Weights of a small transformer language model: rotary positions.
MLP neurons of a small language model. Each row is named by its layer, matrix (up: input weights) and neuron, and shows model dimensions 0-95. Each number is 200 + 40 x the weight over its row's rms, rounded and kept within 0 to 999.
After each neuron's rows, "fires on" lists the tokens most often at its 100 highest values on Wikipedia text that the model never trained on; "fires after" lists the tokens most often just before its 100 highest values on Wikipedia text that the model never trained on.

L2.up563,169,205,222,125,187,232,221,129,179,206,242,164,206,185,240,232,161,168,235,244,179,126,182,178,186,195,197,209,215,153,250,214,220,183,181,163,211,234,237,223,249,250,151,211,200,193,221,154,232,224,102,164,152,165,124,199,184,142,217,198,131,232,229,212,248,278,237,193,209,216,166,222,201,189,196,269,223,188,154,209,129,161,211,237,252,139,230,172,222,256,181,306,183,255,175,180
fires on: "d", "cc", "==", "j", "ind"
fires after: "\n\n", " A", "iel", " O", " o"

L2.up1360,152,219,174,175,189,233,228,183,208,193,96,202,194,162,155,134,216,158,164,147,238,186,202,179,152,173,207,200,170,191,181,227,198,271,216,215,227,205,238,231,209,209,140,243,202,194,105,145,221,185,191,234,172,167,197,251,207,221,186,199,148,227,179,263,157,158,189,272,245,225,188,131,107,146,241,263,243,193,211,238,218,243,238,214,232,140,227,132,164,215,157,235,217,218,209,187
fires on: "an", "un", "re", "fer"
fires after: " D", "d", "nd", "D", "ra", "r"

L2.up1006,205,261,170,200,210,224,297,177,225,243,158,261,206,170,224,260,237,180,282,168,169,159,240,183,243,167,201,166,250,246,235,179,212,209,267,178,235,219,200,183,169,224,186,276,144,327,171,208,252,250,206,236,127,165,89,243,192,197,299,179,180,163,148,285,173,185,164,202,210,158,224,133,167,141,213,202,236,218,178,206,144,238,196,156,204,138,172,202,235,209,156,152,155,137,244,179
fires on: "du", "ob", "et", "it", "ire", "ub"
fires after: "u", " pro", " D", "o", "al", " Ind"

L4.up915,218,148,216,153,193,212,154,288,129,238,299,201,178,211,246,255,198,157,266,244,254,178,232,186,180,239,239,207,234,157,218,197,180,208,193,205,302,221,228,238,126,170,199,188,134,179,221,193,179,215,211,187,195,256,175,192,281,136,217,171,237,203,212,191,267,210,278,211,222,225,217,174,195,240,300,187,162,265,143,177,158,189,200,264,173,233,263,232,223,249,185,304,213,220,225,267
fires on: ":", "a", "99", "-", ","
fires after: " ", "1", " T", "\n", "x", "'"

L7.up472,258,211,212,144,183,237,228,176,250,180,249,196,138,192,182,173,231,206,251,177,137,216,163,256,143,154,207,157,168,202,246,112,102,267,220,161,173,234,225,248,236,273,231,120,158,205,133,238,176,171,185,242,226,175,257,149,211,192,243,196,226,135,251,300,235,214,135,198,239,197,237,204,169,237,160,208,145,238,166,231,80,235,143,224,147,202,224,158,111,235,181,210,249,174,178,224
fires on: "al", "ass", "==", "pl", "==="
fires after: "\n\n", " cl", " m", "qu", " gr"

L3.up221,223,206,161,124,188,246,244,189,179,174,212,146,151,197,237,223,129,166,202,256,148,217,250,252,187,231,147,240,182,179,310,208,168,176,172,137,194,233,201,250,251,158,182,212,218,292,240,184,191,283,191,202,181,210,219,205,206,157,214,197,132,140,212,174,208,192,205,179,184,145,191,218,208,193,282,186,205,210,242,220,203,174,241,216,198,158,239,167,242,217,133,235,160,256,232,220
fires on: "==", " The", "\n\n"
fires after: "\n\n", " |", ":"

L7.up1334,265,200,279,173,237,214,179,226,266,190,196,225,213,261,236,162,196,214,269,244,259,185,202,208,157,255,223,177,207,229,186,166,220,198,198,179,238,156,209,219,221,168,221,213,199,244,217,240,88,171,197,199,198,248,238,189,250,251,245,201,187,238,216,215,201,202,146,162,143,216,203,183,199,262,204,235,208,251,211,235,255,213,215,273,171,256,169,247,143,209,161,156,205,241,249,183
fires on: "r", "9", "or", "3", "\n"
fires after: " st", "00", " St", "01", " |", "9"

L3.up578,144,204,169,214,192,246,206,224,171,271,242,152,127,242,200,226,199,157,222,244,181,92,302,186,177,211,192,187,161,147,190,209,246,262,185,120,202,183,189,172,197,192,241,241,226,261,202,229,148,236,208,172,249,197,165,194,216,124,251,150,219,236,155,275,241,215,236,240,252,257,124,240,181,141,252,168,196,247,238,183,199,163,258,235,236,176,145,268,229,195,170,158,173,247,190,222
fires on: ",", ".", "0", "$", "1"
fires after: " ", "2", "4", "3", "1"

L3.up832,238,178,171,198,145,210,247,124,243,247,184,143,203,190,129,87,251,257,264,172,282,233,254,165,241,222,155,239,130,256,200,168,165,215,234,168,216,278,201,250,164,207,152,219,134,198,201,249,147,183,178,106,180,165,210,182,240,223,183,193,200,174,229,257,234,146,224,215,195,209,203,212,184,198,194,242,267,205,213,236,198,136,299,194,287,143,240,242,191,307,194,229,162,233,177,195
fires on: "iv", "e", "an", "qu", "c", "ion"
fires after: " D", "d", " d", "i", "pt"

L3.up884,193,157,237,185,211,217,145,216,221,265,159,149,206,217,245,162,255,250,253,238,196,268,124,184,172,188,222,147,184,261,193,141,277,221,180,179,200,159,191,179,184,234,169,296,188,145,144,290,201,223,155,190,154,151,203,168,253,200,219,173,152,179,212,181,226,210,181,211,206,252,132,143,189,132,250,188,238,247,210,160,211,106,307,231,145,194,178,219,196,253,137,247,207,203,174,215
fires on: "8", " |", "od", "6", "93"
fires after: "1", "8", "0", "2", "96"

L2.up1126,254,205,225,134,207,214,226,193,235,179,176,189,212,185,266,204,254,193,218,194,224,247,172,250,191,244,166,172,210,209,183,158,202,254,172,147,208,226,207,266,206,198,211,274,136,198,196,202,156,206,132,131,56,103,180,131,217,162,212,246,161,81,195,187,221,217,197,157,251,172,165,206,163,156,249,231,266,264,212,151,152,234,210,220,200,129,189,216,158,214,201,171,169,186,194,225
fires on: "8", "6", "93", "4", " N", "23"
fires after: "1", "8", " |", "9"

L4.up427,158,210,229,127,259,248,286,153,246,188,155,141,212,179,187,114,182,172,231,185,189,186,210,238,193,233,220,272,209,267,206,197,155,149,153,193,199,260,233,189,224,195,119,222,176,214,154,126,144,237,202,221,112,165,240,155,201,275,187,194,189,154,219,233,233,183,168,175,199,109,184,228,196,184,211,107,220,304,251,225,226,173,189,227,182,156,175,263,178,193,206,196,157,150,191,193
fires on: "2", "5", "6", "4", "3"
fires after: "1", "2", "D", "C", ","

L2.up26,209,181,178,174,162,219,224,193,206,253,168,229,171,213,167,146,225,199,220,164,172,210,209,159,228,159,140,182,213,186,218,125,173,248,219,143,289,255,218,216,173,161,229,212,202,255,169,195,114,261,115,184,99,150,185,234,166,247,186,165,246,202,215,274,238,174,238,155,234,266,231,192,121,170,209,286,210,243,242,212,217,238,208,179,204,138,243,169,182,171,216,238,181,259,187,185
fires on: "r", "or", "w", "ur"
fires after: " D", " d", "ra", "d", "og"

L4.up218,230,132,167,207,225,297,147,209,213,246,213,195,218,202,205,246,210,188,177,196,209,157,111,221,274,127,174,217,221,161,156,189,186,174,222,136,232,227,174,228,197,227,195,190,186,241,190,199,194,232,231,215,172,288,222,182,238,159,258,158,151,247,141,163,228,227,208,197,188,173,176,142,247,189,284,210,172,245,156,168,208,199,256,245,199,148,186,231,178,215,165,177,205,229,293,193
fires on: "es", "et", "is", "e", "as", "am"
fires after: "im", "p", "om", " ", "ag", " E"

L7.up11,213,171,187,195,150,217,250,216,269,139,229,203,120,257,237,222,210,183,205,258,219,184,169,206,171,167,193,189,180,221,204,140,233,224,165,204,331,203,204,232,249,226,180,229,207,227,243,205,170,250,237,179,232,273,222,153,213,211,266,179,189,210,148,275,210,202,197,227,232,256,179,106,167,190,207,92,166,246,243,177,169,163,180,203,157,205,161,280,191,263,191,231,280,257,224,184
fires on: " |", "'", "5", "-"
fires after: "3", "5", "4", "1", "0", "2"

L3.up1523,217,213,202,252,188,198,225,198,174,239,150,203,181,242,190,208,121,188,214,181,238,200,193,188,173,211,267,251,182,210,191,197,234,193,212,191,266,188,142,202,248,170,221,222,160,266,277,213,129,240,267,166,213,111,137,220,266,183,190,140,158,243,134,222,246,175,216,125,175,246,201,136,217,202,181,216,176,222,220,191,195,190,241,254,136,169,243,221,195,198,185,215,254,280,188,244
fires on: "l", " it", "8", "7"
fires after: "y", ",", "ab", "ou", "7"

L7.up942,204,245,161,215,170,173,227,204,233,158,145,181,183,230,254,275,197,99,255,178,304,180,187,189,124,200,234,167,244,210,175,200,160,209,162,214,207,215,197,276,205,186,234,187,212,225,160,228,176,217,182,175,211,215,236,175,266,212,248,198,236,172,198,225,207,214,184,150,162,204,224,159,243,227,288,268,144,234,162,212,164,198,154,173,154,182,131,297,175,220,176,222,189,237,286,224
fires on: "6", "5", "3", "2", "9"
fires after: "00", "01", "02", "99"

L2.up1217,216,217,219,199,194,248,238,259,183,152,195,307,134,197,188,104,187,218,185,255,225,161,190,183,137,243,197,240,226,168,222,201,196,228,162,233,328,168,208,215,81,188,170,257,146,250,200,123,223,197,138,127,117,266,211,199,182,180,165,188,241,151,229,150,203,213,122,232,192,159,186,217,189,207,273,249,207,184,179,219,234,262,237,231,235,195,189,142,251,148,181,226,163,173,190,184
fires on: "al", "ed", "s", "p", "em", "n"
fires after: "at", "c", "t", "ed", "s", "i"

L4.up87,186,111,200,183,198,224,215,200,200,218,211,279,177,188,174,179,159,114,196,154,148,196,199,217,110,172,181,190,175,315,178,216,150,192,256,189,223,230,248,253,218,155,213,173,199,241,157,187,134,178,216,205,178,237,245,130,211,138,232,240,193,227,193,177,246,123,160,197,205,153,196,223,134,198,189,197,200,255,257,151,254,226,176,261,163,230,168,217,200,184,172,210,224,194,165,204
fires on: "r", "ill", " ", "is", "e", "ould"
fires after: " b", " w", " M", " W", " m", " comp"

L3.up400,185,203,237,168,235,221,201,132,183,211,165,180,177,178,213,156,198,158,166,189,186,255,161,217,191,217,122,158,158,293,106,255,238,327,181,145,197,197,211,276,171,236,206,154,195,225,208,208,174,205,215,266,210,186,230,206,238,208,145,166,179,141,210,238,266,216,257,203,169,185,140,197,251,243,211,219,297,273,163,203,191,224,266,220,145,228,266,201,224,190,183,237,160,197,155,167
fires on: "s", "ist", "ra", " ", "gan"
fires after: " in", "t", " or", "x", "el"

L4.up576,171,130,222,226,222,182,206,191,168,279,220,230,199,114,123,241,260,195,184,199,192,241,209,250,160,234,212,258,237,199,174,213,298,218,188,199,202,339,220,230,157,241,154,216,171,188,236,220,207,209,189,218,145,152,118,175,174,181,206,224,140,196,276,169,190,149,155,169,261,112,158,216,174,156,209,228,213,193,210,220,154,216,240,205,207,149,115,171,157,210,200,205,273,236,172,238
fires on: "M", " Ch", "B", " M"
fires after: " (", "-", " \"", " of", "\n", " the"

L3.up1136,231,267,232,127,208,271,190,153,191,201,171,192,170,204,224,219,279,234,223,173,243,240,142,211,286,233,170,187,163,158,230,190,216,209,190,171,237,194,255,191,115,135,166,219,210,319,191,185,179,177,231,215,151,148,201,198,177,171,259,183,215,180,235,239,220,289,201,270,230,205,115,179,142,217,161,209,116,249,247,160,203,173,145,248,217,153,245,227,180,170,192,214,222,229,309,198
fires on: " |", "\n\n", "\n", " P", " G", " —"
fires after: " |", "===", "6", "8", "2", "7"

L2.up1007,189,168,254,179,247,189,229,83,146,186,219,197,145,158,271,164,161,236,199,177,254,177,237,254,221,211,254,177,220,235,179,128,224,217,209,197,222,241,276,257,173,188,125,252,240,200,232,153,266,242,266,250,165,180,224,203,292,215,215,198,208,160,92,224,237,236,276,294,218,262,141,173,168,149,236,202,197,208,289,178,243,142,264,222,224,181,199,141,209,232,190,180,205,234,212,205
fires on: "et", "om", "am", "01", "end", "98"
fires after: "1", "o", "e", "2", "i", " "

L3.up975,209,134,160,190,255,169,225,197,214,168,206,222,191,100,193,156,190,163,169,245,169,222,221,318,127,200,280,238,225,166,178,201,246,205,170,106,193,271,291,261,161,261,162,245,219,181,210,190,229,192,133,246,126,188,179,229,203,245,194,189,113,92,257,189,221,239,176,156,189,176,199,220,222,209,223,177,266,200,174,133,239,250,228,239,229,215,210,255,165,255,162,233,156,172,185,217
fires on: " T", "T"
fires after: ",", " \"", " (", " |", "\n", " in"

L4.up870,212,164,243,201,227,257,227,228,184,205,196,243,240,119,242,236,262,218,266,177,161,154,257,156,250,180,167,147,195,187,223,191,210,229,211,156,273,163,258,201,232,199,263,216,236,196,223,266,146,231,249,247,210,175,180,171,138,248,230,229,188,265,195,243,168,186,170,226,230,154,226,255,221,207,216,212,166,223,243,182,115,190,212,251,188,170,205,219,112,140,215,218,224,189,177,241
fires on: "b", "t", "ouse", "ag", "c"
fires after: "em", "et", "at", " h", " m"

L7.up195,168,238,158,211,143,181,311,157,259,208,219,147,147,175,222,216,225,166,206,224,183,201,267,239,216,247,190,215,174,205,200,188,218,215,257,235,193,269,236,213,231,173,199,255,181,246,154,278,195,248,116,198,232,210,175,163,273,158,224,186,133,264,185,330,225,190,153,122,232,227,140,156,179,257,179,200,178,190,242,170,239,201,238,179,219,238,242,153,175,213,207,167,277,209,211,240
fires on: "-", "ct", "ess", "an"
fires after: "o", "ire", "in", "on", "an", "e"

L2.up252,186,142,227,182,249,264,178,168,207,222,144,299,181,170,274,179,244,151,246,164,265,237,202,187,244,173,146,257,179,123,223,203,213,269,240,175,234,225,188,237,170,199,169,160,209,234,196,218,64,290,192,168,211,167,220,167,175,207,214,186,188,187,251,242,194,208,228,272,209,192,184,237,181,180,206,243,229,220,268,219,190,176,240,269,256,191,160,235,96,209,210,253,142,248,240,181
fires on: " |", ":", "t", " P"
fires after: " |", " A", " ", "3", "8", "0"

L3.up125,179,186,190,180,174,210,237,162,233,225,173,198,274,189,115,108,140,209,273,223,176,187,179,282,173,144,181,122,299,159,260,165,216,137,197,121,211,174,172,260,173,222,220,248,187,164,240,172,210,194,211,228,201,158,150,246,272,165,169,159,177,201,227,200,182,166,237,134,189,192,166,291,157,164,242,215,247,239,271,229,168,202,175,203,209,157,229,165,210,221,188,202,170,211,235,185
fires on: "r", "et", "t", "at"
fires after: " d", "l", " M", "oc", " D"

L2.up601,207,205,254,239,105,205,152,198,131,271,177,178,208,237,257,174,203,151,202,238,251,189,202,235,160,175,276,239,216,163,244,202,180,239,255,304,246,172,223,195,150,162,172,219,189,259,237,164,159,193,241,264,223,162,218,232,175,185,148,190,203,177,125,195,184,172,251,216,258,151,159,169,127,179,196,157,235,211,207,141,201,186,221,246,215,191,261,194,232,233,167,252,162,200,233,242
fires on: "-", "os", ":", "it", "k", "ic"
fires after: " J", "\n", " T", "u", "1", " R"

L7.up679,222,160,195,151,180,233,219,177,265,132,226,258,136,173,233,174,247,168,262,198,149,149,200,249,248,170,200,158,166,136,259,224,223,267,186,221,318,212,248,223,212,209,242,237,191,164,178,244,159,204,187,178,233,174,194,184,185,212,239,172,184,237,113,262,199,122,258,231,246,189,159,139,183,245,279,122,175,246,197,192,206,166,310,252,205,151,187,249,177,234,188,213,249,235,182,206
fires on: "–", "-", "."
fires after: "9", "8", "6", "3", "7", "5"

L7.up1086,149,199,148,252,217,267,267,163,179,148,101,259,165,170,175,167,206,269,307,171,195,173,175,270,221,125,225,189,180,244,296,214,209,152,207,198,274,192,205,214,150,206,215,234,165,240,141,222,197,208,145,174,124,252,207,189,226,204,386,170,178,183,181,188,223,188,222,236,152,175,176,216,217,191,246,200,201,232,193,215,211,221,173,178,207,208,164,197,114,134,172,294,216,200,149,180
fires on: "og", "1", "3", "E", "ig"
fires after: " ", " S", "r", " D"

L7.up296,220,108,218,174,225,232,177,225,224,158,201,263,181,239,213,186,222,196,261,171,177,191,197,149,231,196,214,175,162,211,283,165,179,250,236,187,240,215,226,188,217,170,235,217,233,248,206,268,175,185,122,89,249,233,191,205,293,174,239,150,238,152,257,261,218,201,152,193,221,184,199,174,193,223,162,131,132,202,203,211,141,208,175,209,252,238,241,262,202,239,239,284,204,162,173,224
fires on: "e", "n", "o", "3", "ent"
fires after: " m", " M", "our", " g", "un", " "

L3.up285,182,249,173,155,166,220,263,119,183,116,180,212,202,188,139,166,156,175,245,207,226,239,211,226,196,175,240,199,151,226,236,189,194,207,156,157,220,160,241,195,200,209,106,244,217,207,221,153,204,188,215,190,224,191,187,197,189,175,222,161,168,219,239,175,232,167,214,144,209,212,196,263,173,172,217,86,180,294,229,182,137,164,246,223,168,222,206,185,126,286,163,143,214,209,192,213
fires on: "4", "5", "1", "2", "3", "15"
fires after: " ", " R", "D", "1", "2", "4"

L4.up1354,146,217,238,190,113,247,188,80,246,177,205,229,247,161,218,134,161,218,195,201,178,247,122,210,154,127,152,199,198,126,200,184,186,135,185,214,204,183,248,191,209,173,186,256,229,217,164,127,210,236,198,240,199,157,204,195,226,166,167,170,214,251,146,197,198,189,180,138,205,151,199,191,208,198,223,253,225,147,261,275,166,238,194,223,265,174,213,195,175,181,171,185,192,203,198,206
fires on: "r", "her", "ur", "al", "eb", "f"
fires after: " D", "ort", " d", "av", "eat"

L4.up324,250,105,202,157,151,242,174,218,186,234,128,189,231,207,250,154,108,122,261,247,164,153,176,265,142,110,160,220,176,211,136,151,190,254,191,216,198,165,170,300,182,210,201,213,177,194,288,183,213,206,252,240,209,249,260,167,249,245,267,167,236,289,170,204,213,204,176,205,218,218,170,204,233,207,217,154,127,271,218,96,192,202,252,290,233,143,187,172,144,150,153,175,180,231,194,247
fires on: "in", "et", "is", "or", "ac", "t"
fires after: " M", " L", "l", "om", " l", "p"

L3.up200,121,107,242,198,254,231,253,157,253,287,227,246,164,169,169,160,228,207,202,207,225,169,125,272,220,246,208,190,218,195,215,207,254,232,175,241,250,235,200,221,281,126,236,186,222,189,195,187,219,207,259,256,220,197,178,203,238,156,207,160,174,214,219,277,199,243,219,224,215,222,162,186,185,172,256,158,214,235,212,132,243,184,188,189,167,181,236,259,116,212,234,154,160,197,166,162
fires on: "7", "6", " (", "4", "u", "t"
fires after: ",", "5", "0", "an", "3", "m"

L2.up290,219,167,217,119,260,292,162,165,124,209,161,179,150,215,211,220,203,87,207,201,299,217,221,203,221,189,192,162,165,195,134,166,248,204,195,177,230,169,253,233,175,227,204,149,228,187,173,216,197,204,224,213,253,190,189,169,182,201,172,184,154,134,209,225,238,219,206,170,165,268,188,220,201,218,182,163,157,236,209,227,203,100,293,280,260,218,239,269,175,180,182,222,166,209,195,162
fires on: " |", ";"
fires after: " ", "1", "0", "2", "3"

L4.up1343,211,177,173,220,246,165,314,222,190,158,132,252,206,173,186,165,269,122,286,217,180,220,223,272,234,207,126,213,157,219,180,137,164,225,200,208,268,239,207,239,187,198,168,188,154,212,163,185,186,196,213,217,153,158,235,223,196,253,210,150,203,199,205,281,227,144,170,250,282,272,213,179,189,160,220,258,189,238,190,238,218,215,197,221,175,217,193,140,88,267,239,225,237,249,168,179
fires on: "un", "es", "r", "um", "u"
fires after: " D", " d", "r", " ", "D", "d"

L3.up101,202,203,192,232,170,235,264,217,176,195,203,141,185,187,188,256,205,163,271,160,267,223,211,200,186,198,233,174,209,179,124,200,268,237,156,133,199,312,253,219,215,281,184,249,270,178,159,177,185,201,230,216,126,145,246,225,219,179,172,225,209,288,109,238,224,206,226,203,245,283,187,221,206,209,256,196,275,215,272,116,169,216,227,230,285,188,215,227,197,216,213,209,179,255,182,261
fires on: "1", "art", ")", "01", "2", " L"
fires after: " ", "2", "ep", "orn", "1", ","

L3.up1516,107,197,142,158,189,227,268,204,138,290,238,198,150,172,191,241,181,207,213,279,196,199,236,132,210,202,191,158,180,181,150,212,160,185,271,264,233,203,247,176,236,186,202,214,179,221,114,257,189,229,157,133,217,213,194,244,221,198,208,188,213,137,213,241,213,172,254,208,224,151,179,236,168,178,217,160,187,217,189,215,182,204,201,184,205,163,238,210,166,140,176,188,228,159,218,236
fires on: " |", "1", "2", "9"
fires after: " ", "01", "1", "2"

L3.up403,230,213,216,229,263,203,250,193,195,265,206,219,244,212,135,146,176,250,234,205,231,243,193,244,171,217,165,209,189,237,125,166,167,198,188,124,192,218,266,216,158,228,209,256,157,306,222,172,204,180,233,192,197,104,206,204,320,249,183,198,190,273,222,224,225,225,239,197,193,121,151,120,209,222,222,243,217,261,251,160,181,189,189,232,232,162,155,267,167,233,165,152,261,197,218,203
fires on: "7", "4", "3", "6", "9", "8"
fires after: ".", "8", "1", "4", "3", "7"

L2.up322,206,189,140,173,159,257,293,175,168,163,116,288,227,228,163,177,188,136,191,206,194,230,283,226,223,209,241,160,194,254,189,142,192,191,177,167,187,135,248,179,145,151,222,203,190,233,156,123,166,227,204,155,61,213,221,201,202,176,216,112,165,248,182,167,222,214,195,211,232,220,226,226,160,264,215,230,180,196,190,253,222,226,247,191,229,178,267,154,285,137,201,165,215,180,150,219
fires on: "ers", "ed", "st", "v", "hed", " by"
fires after: "ed", "p", "t", "c", "m"

L2.up575,184,214,168,259,260,231,220,190,178,231,183,240,266,276,156,247,214,237,199,253,221,213,211,305,149,197,221,204,162,211,180,199,190,207,168,206,176,168,224,193,225,219,207,249,218,238,191,159,140,223,242,153,214,193,238,193,278,175,250,154,194,300,144,225,282,183,213,185,181,198,178,191,137,187,197,241,206,252,231,160,172,304,203,215,166,147,244,222,161,218,218,153,268,264,178,203
fires on: "5", "1", "4", "00", "000", "pl"
fires after: ".", "4", "6", "7", ",", "8"

L2.up1215,210,220,196,186,236,209,291,156,228,262,170,146,193,150,126,203,177,171,200,224,304,238,299,237,207,196,137,179,194,220,114,181,196,182,204,251,193,191,177,207,216,210,236,219,194,224,254,204,187,233,234,234,187,212,156,200,225,140,202,195,190,298,102,211,207,205,209,186,208,188,208,145,242,245,220,242,191,188,189,241,185,223,205,214,187,173,231,209,148,241,169,172,255,216,231,177
fires on: "9", "7", "5", "000", "4"
fires after: ",", ".", "3", "0", " ", "7"

L3.up257,151,168,204,259,193,201,173,191,231,189,135,219,234,148,160,103,231,185,183,172,144,265,222,273,199,190,139,254,231,193,182,158,133,174,208,128,246,196,188,205,138,236,218,182,144,150,223,201,223,188,209,221,127,122,142,152,234,140,118,110,128,229,221,212,208,187,190,158,221,175,218,181,222,197,171,221,225,210,197,144,164,203,142,243,220,185,184,267,165,233,143,207,158,195,190,152
fires on: "at", "-", "t", "ine", "r"
fires after: "r", "im", " in", "st", "eng", "ic"

L4.up495,166,219,222,154,198,253,204,264,215,216,220,230,237,241,196,160,221,263,233,271,184,247,162,209,189,185,156,177,273,286,110,132,184,249,162,166,289,189,293,220,157,189,107,206,127,179,202,162,113,215,220,222,172,208,153,222,228,163,169,240,217,166,208,170,252,148,106,181,165,222,222,148,139,141,245,265,167,216,205,198,119,139,236,231,169,246,166,193,137,183,183,169,232,206,184,207
fires on: "ir", "ail", "ect", "*", "her", "^"
fires after: " r", " ", " s", " C", " K"

L3.up1447,183,241,173,231,247,194,269,165,209,206,155,150,166,151,230,242,192,235,199,311,216,142,217,222,174,211,209,184,263,190,155,215,265,241,296,287,250,297,218,204,202,180,188,184,220,261,229,158,183,267,206,162,190,208,183,188,225,242,233,152,142,213,156,240,213,196,175,197,228,156,165,239,202,184,223,159,227,195,220,270,151,176,203,190,201,99,234,256,105,155,180,166,174,263,197,187
fires on: "1", "2", "3", "4"
fires after: " ", "6", "4", "5", "3", "7"

L3.up1410,148,137,242,195,251,223,198,205,258,242,147,248,213,251,177,159,188,287,170,216,220,150,209,224,159,195,237,246,199,149,141,129,218,215,150,151,204,281,207,220,223,207,244,184,135,214,188,236,219,205,191,199,251,171,159,168,248,170,191,211,193,232,213,272,274,292,193,150,245,146,159,217,211,200,209,217,267,232,226,136,255,225,215,257,170,161,214,223,198,166,179,150,294,260,189,164
fires on: "5", " K", "4", "7", "ing", "6"
fires after: ",", ".", "s", "4", " United", "8"

L2.up1486,172,177,201,201,182,174,262,212,112,193,210,216,182,122,130,203,161,189,224,274,199,211,108,226,228,218,187,193,179,186,220,236,168,226,290,232,217,274,189,196,203,213,122,194,163,279,177,193,236,243,201,110,115,256,225,250,209,282,191,170,216,204,182,188,203,197,289,191,254,162,235,138,180,233,199,185,118,216,187,237,210,159,218,200,215,208,206,158,155,190,207,280,205,142,217,218
fires on: "ur", "1", "it", " |", " h", "2"
fires after: "e", "01", ".", "-", " |", "02"

L3.up61,56,152,276,258,186,234,270,241,257,180,203,245,203,146,164,247,189,220,242,212,214,236,264,238,187,152,163,169,210,153,213,247,304,194,209,185,166,243,203,199,224,146,279,159,207,252,137,198,185,237,175,193,212,212,194,167,251,229,229,184,159,156,157,199,210,152,194,206,226,199,152,191,197,223,214,211,198,244,175,198,238,224,217,187,260,193,210,273,119,213,183,227,173,182,208,199
fires on: "ar", "1", "ic", "g", "ou", "3"
fires after: " ", "ubl", " Re", ".", " P"